Part of a small language model's weights.
Size: 8 heads of 64 (1 for keys and values), MLP 2048 SwiGLU, 44.4M parameters.
MLP neurons of a small language model. Each row is named by its layer, matrix (gate and up: input weights; down: output weights) and neuron, and shows model dimensions 192-447. Each number is 128 + 32 x the weight over its row's rms, rounded and kept within 0 to 255. Numbers have three digits each. A neuron's up and down rows have the sign that makes its largest values positive.
After each neuron's rows, "fires on" lists the tokens most often at its 100 highest values on Wikipedia text that the model never trained on. A number after a token or word is its count.

L4.gate534:081085169135159120124132111127137103211101170173110168128125102128113153102221152130096087165081182101120099149093172093141082153141147109103054135117125109116118193127135165121123171125128106214127094135134066089123153116082058140078140117146141119101157120104199120176073176083118161132162141117136085103094128167155113123132138078179126180177055113116140179186051113126163153128112159152171117169103101114123097106144154163132162164101100101126163072091112112116127156115147111094108095111122096168135099141123087145115160212176111105140103117105129122161165153093149153088156118150100086051129128068119102179090125128149107117055151130145092159145121174115110143071130088096156154137133095143070160123130126036112128116119117152088062060115074127099168122152137142
L4.up534:124095090151123134116128168098155077135155098059084138123174089158165141091093139092144179140149114241124101176154170101123127095127187067113085150146152148174158140137156120144116147148156185132122130127115132151124151099167131094071145110093127169125125148124120151180126151134146108112153183153138081109127084170142068153170075155162179123159071119162091172139116175125137137137113160163082112134132138074154116099138143129116136133171188137141169144065109069168153083172094098209120131184076108145119183140138104101175210114118207122092074169142155121216174098104074153111118153047089109207157134113151112115121135112089125144126179138146102152143108136167136055158137112140160089181115070091121110176113076156124091111172120111100100116172085083141124145147081164
L4.down534:092146154128135123136187160112160133164162095085154108116136154085187155104115130112157141169077109106131133118103166112140119169112148136164097140097113109123153110108164133157102152099067152139102146125124149135150085153220124118115110154111102144126097136097140167131095171152115208089103127102138129161168139123094160183156093085169181154111096129124129145171103146120169116166102163085183151096112172106115151126137124095113163120128132100102076096153129112076147131148181159127137055123103098171131121156086098106187120106172121147147111102092113139109153093045152107097183134119158112116165084165076141156103158106144172151138134132160102122107125146148121131191111178129122104168181180109090085152121147078151090119146108096096134091160136188086136180134102162
fires on: " as" 19, "\n" 17, "st" 7, " Res" 7, " |" 5, "-st" 5

L4.gate616:118093133060135157099103172127100147097133169156129170147150114175149153083134125165128098151096172119099103153150104076095157153099140096117080154136102110150142158192092149100104170115115119145172136196089097114138141161129136148134118120203130144135088109186139117162066084153164164085155172168103143083162105126235157135165172127148128136134075066150103184167098129159151121145097170134105106174128165102156122108130120172134158098101128109127174122122114142092147161125097138171115080155141117114050163052102173168152176100141102140095114079141130124164154157151089081129173200139103120173191111098127154113008114122075126120123155144163123157052118155158166121097150131111117105108099131120092069146114152138099137129146127126124103097142090136162125137151148141
L4.up616:136114135104144134090103129092131130151117150121153136144164179162091221153178152150131093073119086097107161054166104135174126181096171130089124133151094113115141197170134187093120142161147118126089097153164146103080166094181126161121132093153127105124138151170096120117162147076155167085121122150135109062128167138129081178147160123059128119118122078024127085137125112118100130146139124146107106123198125102144112092080166121141155128162167092113164131098107132131167142161095101133165124123130113064094097083142128131089108179109147095226104118118129108199111141149114096162160087107132110104153090116130132110119101093142145150136128170138092170082127069150189106205078154161169143160129074171106076131162137130138171071162126189156064052150085148133142106111090187
L4.down616:095145168156123112168144172139113045154141134097122083151072077100119137072079144094104095133119143098211162175095095053072126150150135087106135165137162143133148111084154153112130152085188123146159151135129118106116145181110111135098144174138104188143046054122046137122096104190108146119153184073107124075121124050121158154121097157168149083160118162207121149130121118106113094150080160137168131150137108144121133166113150110085066116152136154174141076136109122073075120100145144160117090235183126166142105078135134129089121157135076147088078141130117095112109107133141082176074129134137114132119120145180157154156117102091099130090150096155156095191096112123124113103142075101098130144153124177125120118108097125121094138095131103082110190090161114103179123111188131
fires on: "-" 18, ":" 16, " as" 13, " |" 12, " cl" 4, " sp" 4

L2.gate1002:136150142125066106148163110125116141133123164148154130136174105126198126049130165130189124158106173149161112126108071101090162117065127111168120123115119108104115171153113127162110153142107121143105170118058132127145133125189099175123152095154126149111076095093126186187143151173133145150092121129120092151096110113113126138126129075152126195160115133116121125135105081126126159092100085112133129149188098157099109078125104138136143113199153180172127188120128112119107141115144083186123079130117136061123066174122195143165120143173099140107088169178164120101162157124046124074155077084122141082157125152092061102122153158156129158158162083183165118152127072108141142107155150131136109165137171137145175130084130081070130129118151112199120078107163154178148153114128079
L2.up1002:107107133154107161103039095126143118122150072110099113143108119158141101096125137159138141083168074081110154123165123119118153080108163114177080083120112195090102110148159081109129062169110123130172168140096131113102191165152157190115149196084149134141153060156127152085124115128122184088179138153117121134097126105084122125105171114139118167112141065085096114060134111120100213060122170094089151159093136176151121153085086154146128116171098163157105194096156125189100078125079107155177090118155126118138139161156150153096160137125120149146112097094145114103149107148125130086176137149150118138157108133106110114157157154112145118130135111113147139123108127096118135140185213201128141160068142172105125156148121106094137141102117160188118161076169117200132157134135130
L2.down1002:126103136137174108091174161080128150120151146111128143088162104103095133147095103125088178081156124125118105118121176137123108158162072162093153160113133123130124103101165153109153156111174120130136118142167133173152171066106121098097106154102154135117204178143160138133097113117113068096160159095141150126156159099130125131152145211114125049123167137140146143166132153084082078108178101134102131079117147072143140165100123138140096177116089088110141108116081145046166137106132153088166169128107109213132111117166079090173133101100120162144158097104138152170074131135174126205068173145131156145093135071133147181126104096165088120064105163131150094127151136189079079078116074096123163115147081111149107151151161155170099144164083162083065201135075124126142132136140150
fires on: "\n" 12, "–" 10, " of" 9, " (" 8, " |\n" 6, "%\n" 5

L2.gate1429:126107117151126147176172095152130131100150130097108195143133184186118097132136129161125064127114145092101149061147126124076098127095162130161147098109148168128148084144111120152117107156150121206116144098111088136052143141105136134080177105166070163103131137152152127201152141111074133152142151086108129089093103124079155142102144105189095184142074037092136152127095165123133139093117120125118168118123153145049110144095100164132153141162154147150143118106161051158150126129191072185124146132119132085113123135080153139137151205204057110140125103155143157169148142183114143120153125156106146167159150143126129093121149115136152175133099116159098171160089115063106101073160100100174161170172076129138160108096108073066113085141131152181102103140075118205119150159083079
L2.up1429:147101103128121137141112116138132108116150146150107182176121156158127119138107106199126116094165119106124152156157120153142107109127130137114141062110133165137176000152093105189124133207168098127053117101087094107077151125143167125077154080130130156112085117206112066142182123069113184086157177112074133103083091108118132102127168114134075185190117101138078125120156091099082194086115126101079135084098146141112135100139097105127147174172115106094125149094147077158094117123131072126153142143127145115123125155141143156118104140213102139166129098179085081175214086175077153141102180097084146132161154141156143057142147120119129186162106140156157169161128135091057103113161166155143118186099085098164147126172129099119105101157092170130135177160111145199168167182127068
L2.down1429:121144108126157109045167165137129120153098150135125075135091086117123105193109115119092177095108112167146120166162114151216145160093096167082121152172083086106146144137112147135171134153119101107038111128102180109158111104156104106147129212139162130109130136133142107092169106153164071108077134117131146095150118117144104098125095122113111110170143130183159145135086104096085130185098090117121140087144166107085131122152121076115097136167126134055109100127082132091120113102067133111157053140092125153127075122178165113145094083142149191144156148106112126108130143150084083168138203108157094106105104148139141097116156112120134114147141128109158089110174130170131080157150166150092073139122185154124125131206151086148118155123083148097165188111103120099132190127144145
fires on: "\n" 75, " |\n" 4, ")\n" 4, " States" 4

L4.gate270:111146142138149085134133138127179122109097100148130115076094195119166104133111118167100165148112123103144180158133069093109104184151206163127086136132149103179203157128132113032113127088136173205174184163138138096136124103103184098131198107147117125169102132124122185142076109153107160219113128129122110087129124128121150123150104146141147119118124143130168111172104111144114088136051089126160124144118124104146144165114112136155200113102185154179176131124114128110149091117147068066161098194120106132086114141072156108128099138084091161154148100122133150088153126114082119139143094115141127184155106074128170144066140075115067166136105167119110106173121100065134130082212048103113165134190140149149084122088100106119157113091158133184150124071094182147144136119077119
L4.up270:205081130139168132152130054055133143109110141119112161090101171164093122117068124078018068170171116116136170138120117165098113110143165177166177155100110117078096124130101121159133129135190116178075096148148094131106138082137124203095117136099160079129165133091095129128103135141181205140068129224127079174128125144148131170127147143102083104094144139140114128114111131094131155126140107167131139172204159108162110123140129089163156106092138098097127121118109141121140096087074124109170143160098159166075153113135125131062049168117125127141165153125126086145161112136057068165138100107083106122153205153157140159149122168130111168163093081094103151142167100137154090194166059156180155135156139063121090120124146104170183112058130124157096066145122170126100123117184105
L4.down270:155110130076107082114127143096123192145205124138106114100134144154192151074098106134131176101094143138119133149162084107084097084139178171136116098120129204166132145063095155090102136179141118140152131158118130089154052201147145106097144084160136141129123101118119169129063126144106137111128065137134115109122106112145131126092141141134128093119117134109124148193065109113120185140065104143151149182103177120096200107181159164091120152145134137089205131204129128135115141098151112141122089122136133135114113088151115170193123136129159057145147072105130146151118181124146137107098126163102155140167129082136120126183111122082079126128115145114104038117097143062143126121103103118063085148129087177189059160145109173163128142109150073162156115143089104121117163094086148
fires on: " |" 34, ":" 17, " |\n" 6

L4.gate762:150146142109108127169153092201163147167113185095126172078094108071153165130122121156103068193080115125111096163090129101090125115126122090155149154172181119084109179035082159152153120122109139162145193106074135088075138110140136096164129131124125117157119152130137087114079141127108154119118088127069111046123073125111115134102165136077108149149072052139123157141123146166125159078087099101136181123101122101072141095127122151101119186207119099149098065136157106133128162126107131198117169120124161158103101119145124155111110180170180067147129136119099134090184106135180110149140153085144095079205151130135142095086156061175161121115086120163120095125075145106173121063082167110080109163132090148086145102109171160118158082137085144164110099078171195116148190089099147
L4.up762:015114159119109117098148096106100128139190149071122142135109059097183104068131135171196103173133101142071160204184149082097158075149121126214169107113125192150115156054124124182138128158108132125149137099140153163063147134152122075155159123096173098094138135091179125133092150111143149139096114071100122111101145123160089109122182169153085149111148141091125119132127102107125157078100151133125188128062076091113135134137160130106098143141081165169109102140183116130200153130128123177145176124139108176104075079142094136159118183131135118190138151092112159134115066153157124111137129214141157106153140164083131118099149091103149128176092161118111098172071182113160102114130191105106123113101127153081135098121157163090157119144131168129084120088151109123101136086161172
L4.down762:052075120131098102119072096119132083097126146161118156144177121150123115139156122107153074082103150136126121133159143157138088121093127134159132103120110159122142105112109181084132115176119128041116117200143165153137143130161138170106107179101140101134232064093096162141144174108082171120110138137081202089147207109171112108147135143129055147149145136108148113103133131052126070118140110174169064130137073107165122129112149140102123146037110142143162164115137153173174093156097142110135158109142102094083159115102075099147097156141115180174138123120151081132089116086125090132153128086113121067136055097135130120107116124100094190193071131150145081142082133183059136152152149147175170133126126126137153156100144069089124118122173174111096092100179115074148134122119177
fires on: "==\n\n" 22, "\n" 17, " ==\n\n" 10, " of" 10, "===\n\n" 5, " ===\n\n" 5

L4.gate2014:113074114066074149155168105155139139173087163107108111058141108167169113117147107130153070131083171067141109080092155113136090116153152091145119177140180127178120156129096144105197146112100181151156121157125108177134146112087119152112093114160163138106103183179157131167155156131100136145132103135124127140159035118162121136128132133104152143103154058193104127091072113106146143105078091174134147122123215110122111051118091129132135086072219161103147140134142129116149131086061131137145142095084113173119142156157147134141113169122126139134107142164147105140186122160103113161108171122096136190094148120150162121126120092168067138152136108090095158160126118111215140134123138122132119154127083163096136083119171166071224080077150184138089113115146125188157139149113126
L4.up2014:106166090101079139133152167181147107114085218097135158174112115122119100129131164175152166122131193169072094084105148105142126090122131100143075122135150206129125136117203137164129093108121130137101124146138109096118107080109101053123104080174091089127126158160215104133187113167082100136132154168108107165135153186121137142131161144150117113205096125120112207157096187126132101126106164135140150103120107143075094152079189135137099128134157162176139127176118110139131119103163120100124171086087103077129122141098104151202207111144165131136097131153180167161132106105132211189127069193098122159128120110138180169148145106140126125116124148114167125081158146181081142181096216103142139081087162099117152190121128108096105120124123162120132098187106108074125106110132143
L4.down2014:063044081128066113141117092149096138107147122133134123086159155125109102130092100143128093155152160108118180098125092151110111127117147174099144152132151088127100151184109152114156125208145165105135147129098077092143145144134144141177130174076136144110064116120126142124149109129133077134098121130128130105136102184116091093089134101132154138093174199131103087105193080114135187100100100121127097125135209122176125108116100118123073150085133112097123143098145096106124175219033169145140105132154167197098158095134194142092103128124124121127130144122072152061092105161131080130157195106111125131131122144109117133097109152149145121129122099126111107099090131093163159143173127058080134107161115161121110169105138115136164100149118137152116149136180136107132149161112146
fires on: " (" 77, " Ireland" 4

L4.gate950:104124110110156126099108103072212111125079105157068155120138166155091131152137175148131114110098153109105201122116102071104116137129160136170090128105149110127115071136162132072120153207120135107113067104090060112116160110136134136142094122184096149117133120125204137153069134088135200114176193158149068093102083100109126135189111111131142127113095100102087142166130113108122124122082100157149110081109170123146134118086166117148165132095174132188127114122188134089116114073154099140181135162113117204125148121130117185147083137171145140133091111134106088123148166191105121135149134116149104180156088054111129105134112104112130143124108120181100134120150136119157103177127167153163117177104090146046144090091123090114148084077140115180130085130145102117138157126152135
L4.up950:165211136147166130134106114072161099101078150115094131156159109115064142160135101117068084129104078108118132120142107085117098152051098136209112131165078151124110108127119179114127050160140128126144138136087137106102168172151167219111079080140119129132099042134075163113145140136123136100123086106135188112099127144131082115160117137128150087136122088124125135091113083147145116129120123109142107151144159087169128070155139083208173118126152090071123084127114116108133128107130159124158118167117110150116096116090109123097165118180152105108100116093114078146181168162157120117161160104145096132187097089124103162156127130157172116135111113105081098084108074123102109166126162118127047160115061115103181127111142123173132141171108141176143075196139095134130124082193116
L4.down950:135174132096058067152139107173067122160131156048121106132099104098182115147139155114127211137127124152109118118136104138150150126161107155122095151057128067120109192174097120132077030062087182119097102084081138113176172154077153144145168109157154127157112159112106122129170113067172124149096054081147118105130168113115067154143128110127140114170094129172137133138109203126130157180135104118169118152178094148123088121199199159101184138144156211195148131175081083134184180072095176165104138086136186051174163133130157131083136162128106115130160157095115147143031133094131133167142132126177128152152127178122153181103179178158152148099159111106099106071126146167126166141113111129137160180132138129178076140127102143158117133108141075086167108081145142114134099124152168
fires on: " |" 45, " '" 10, " on" 8, "-" 5, ":" 4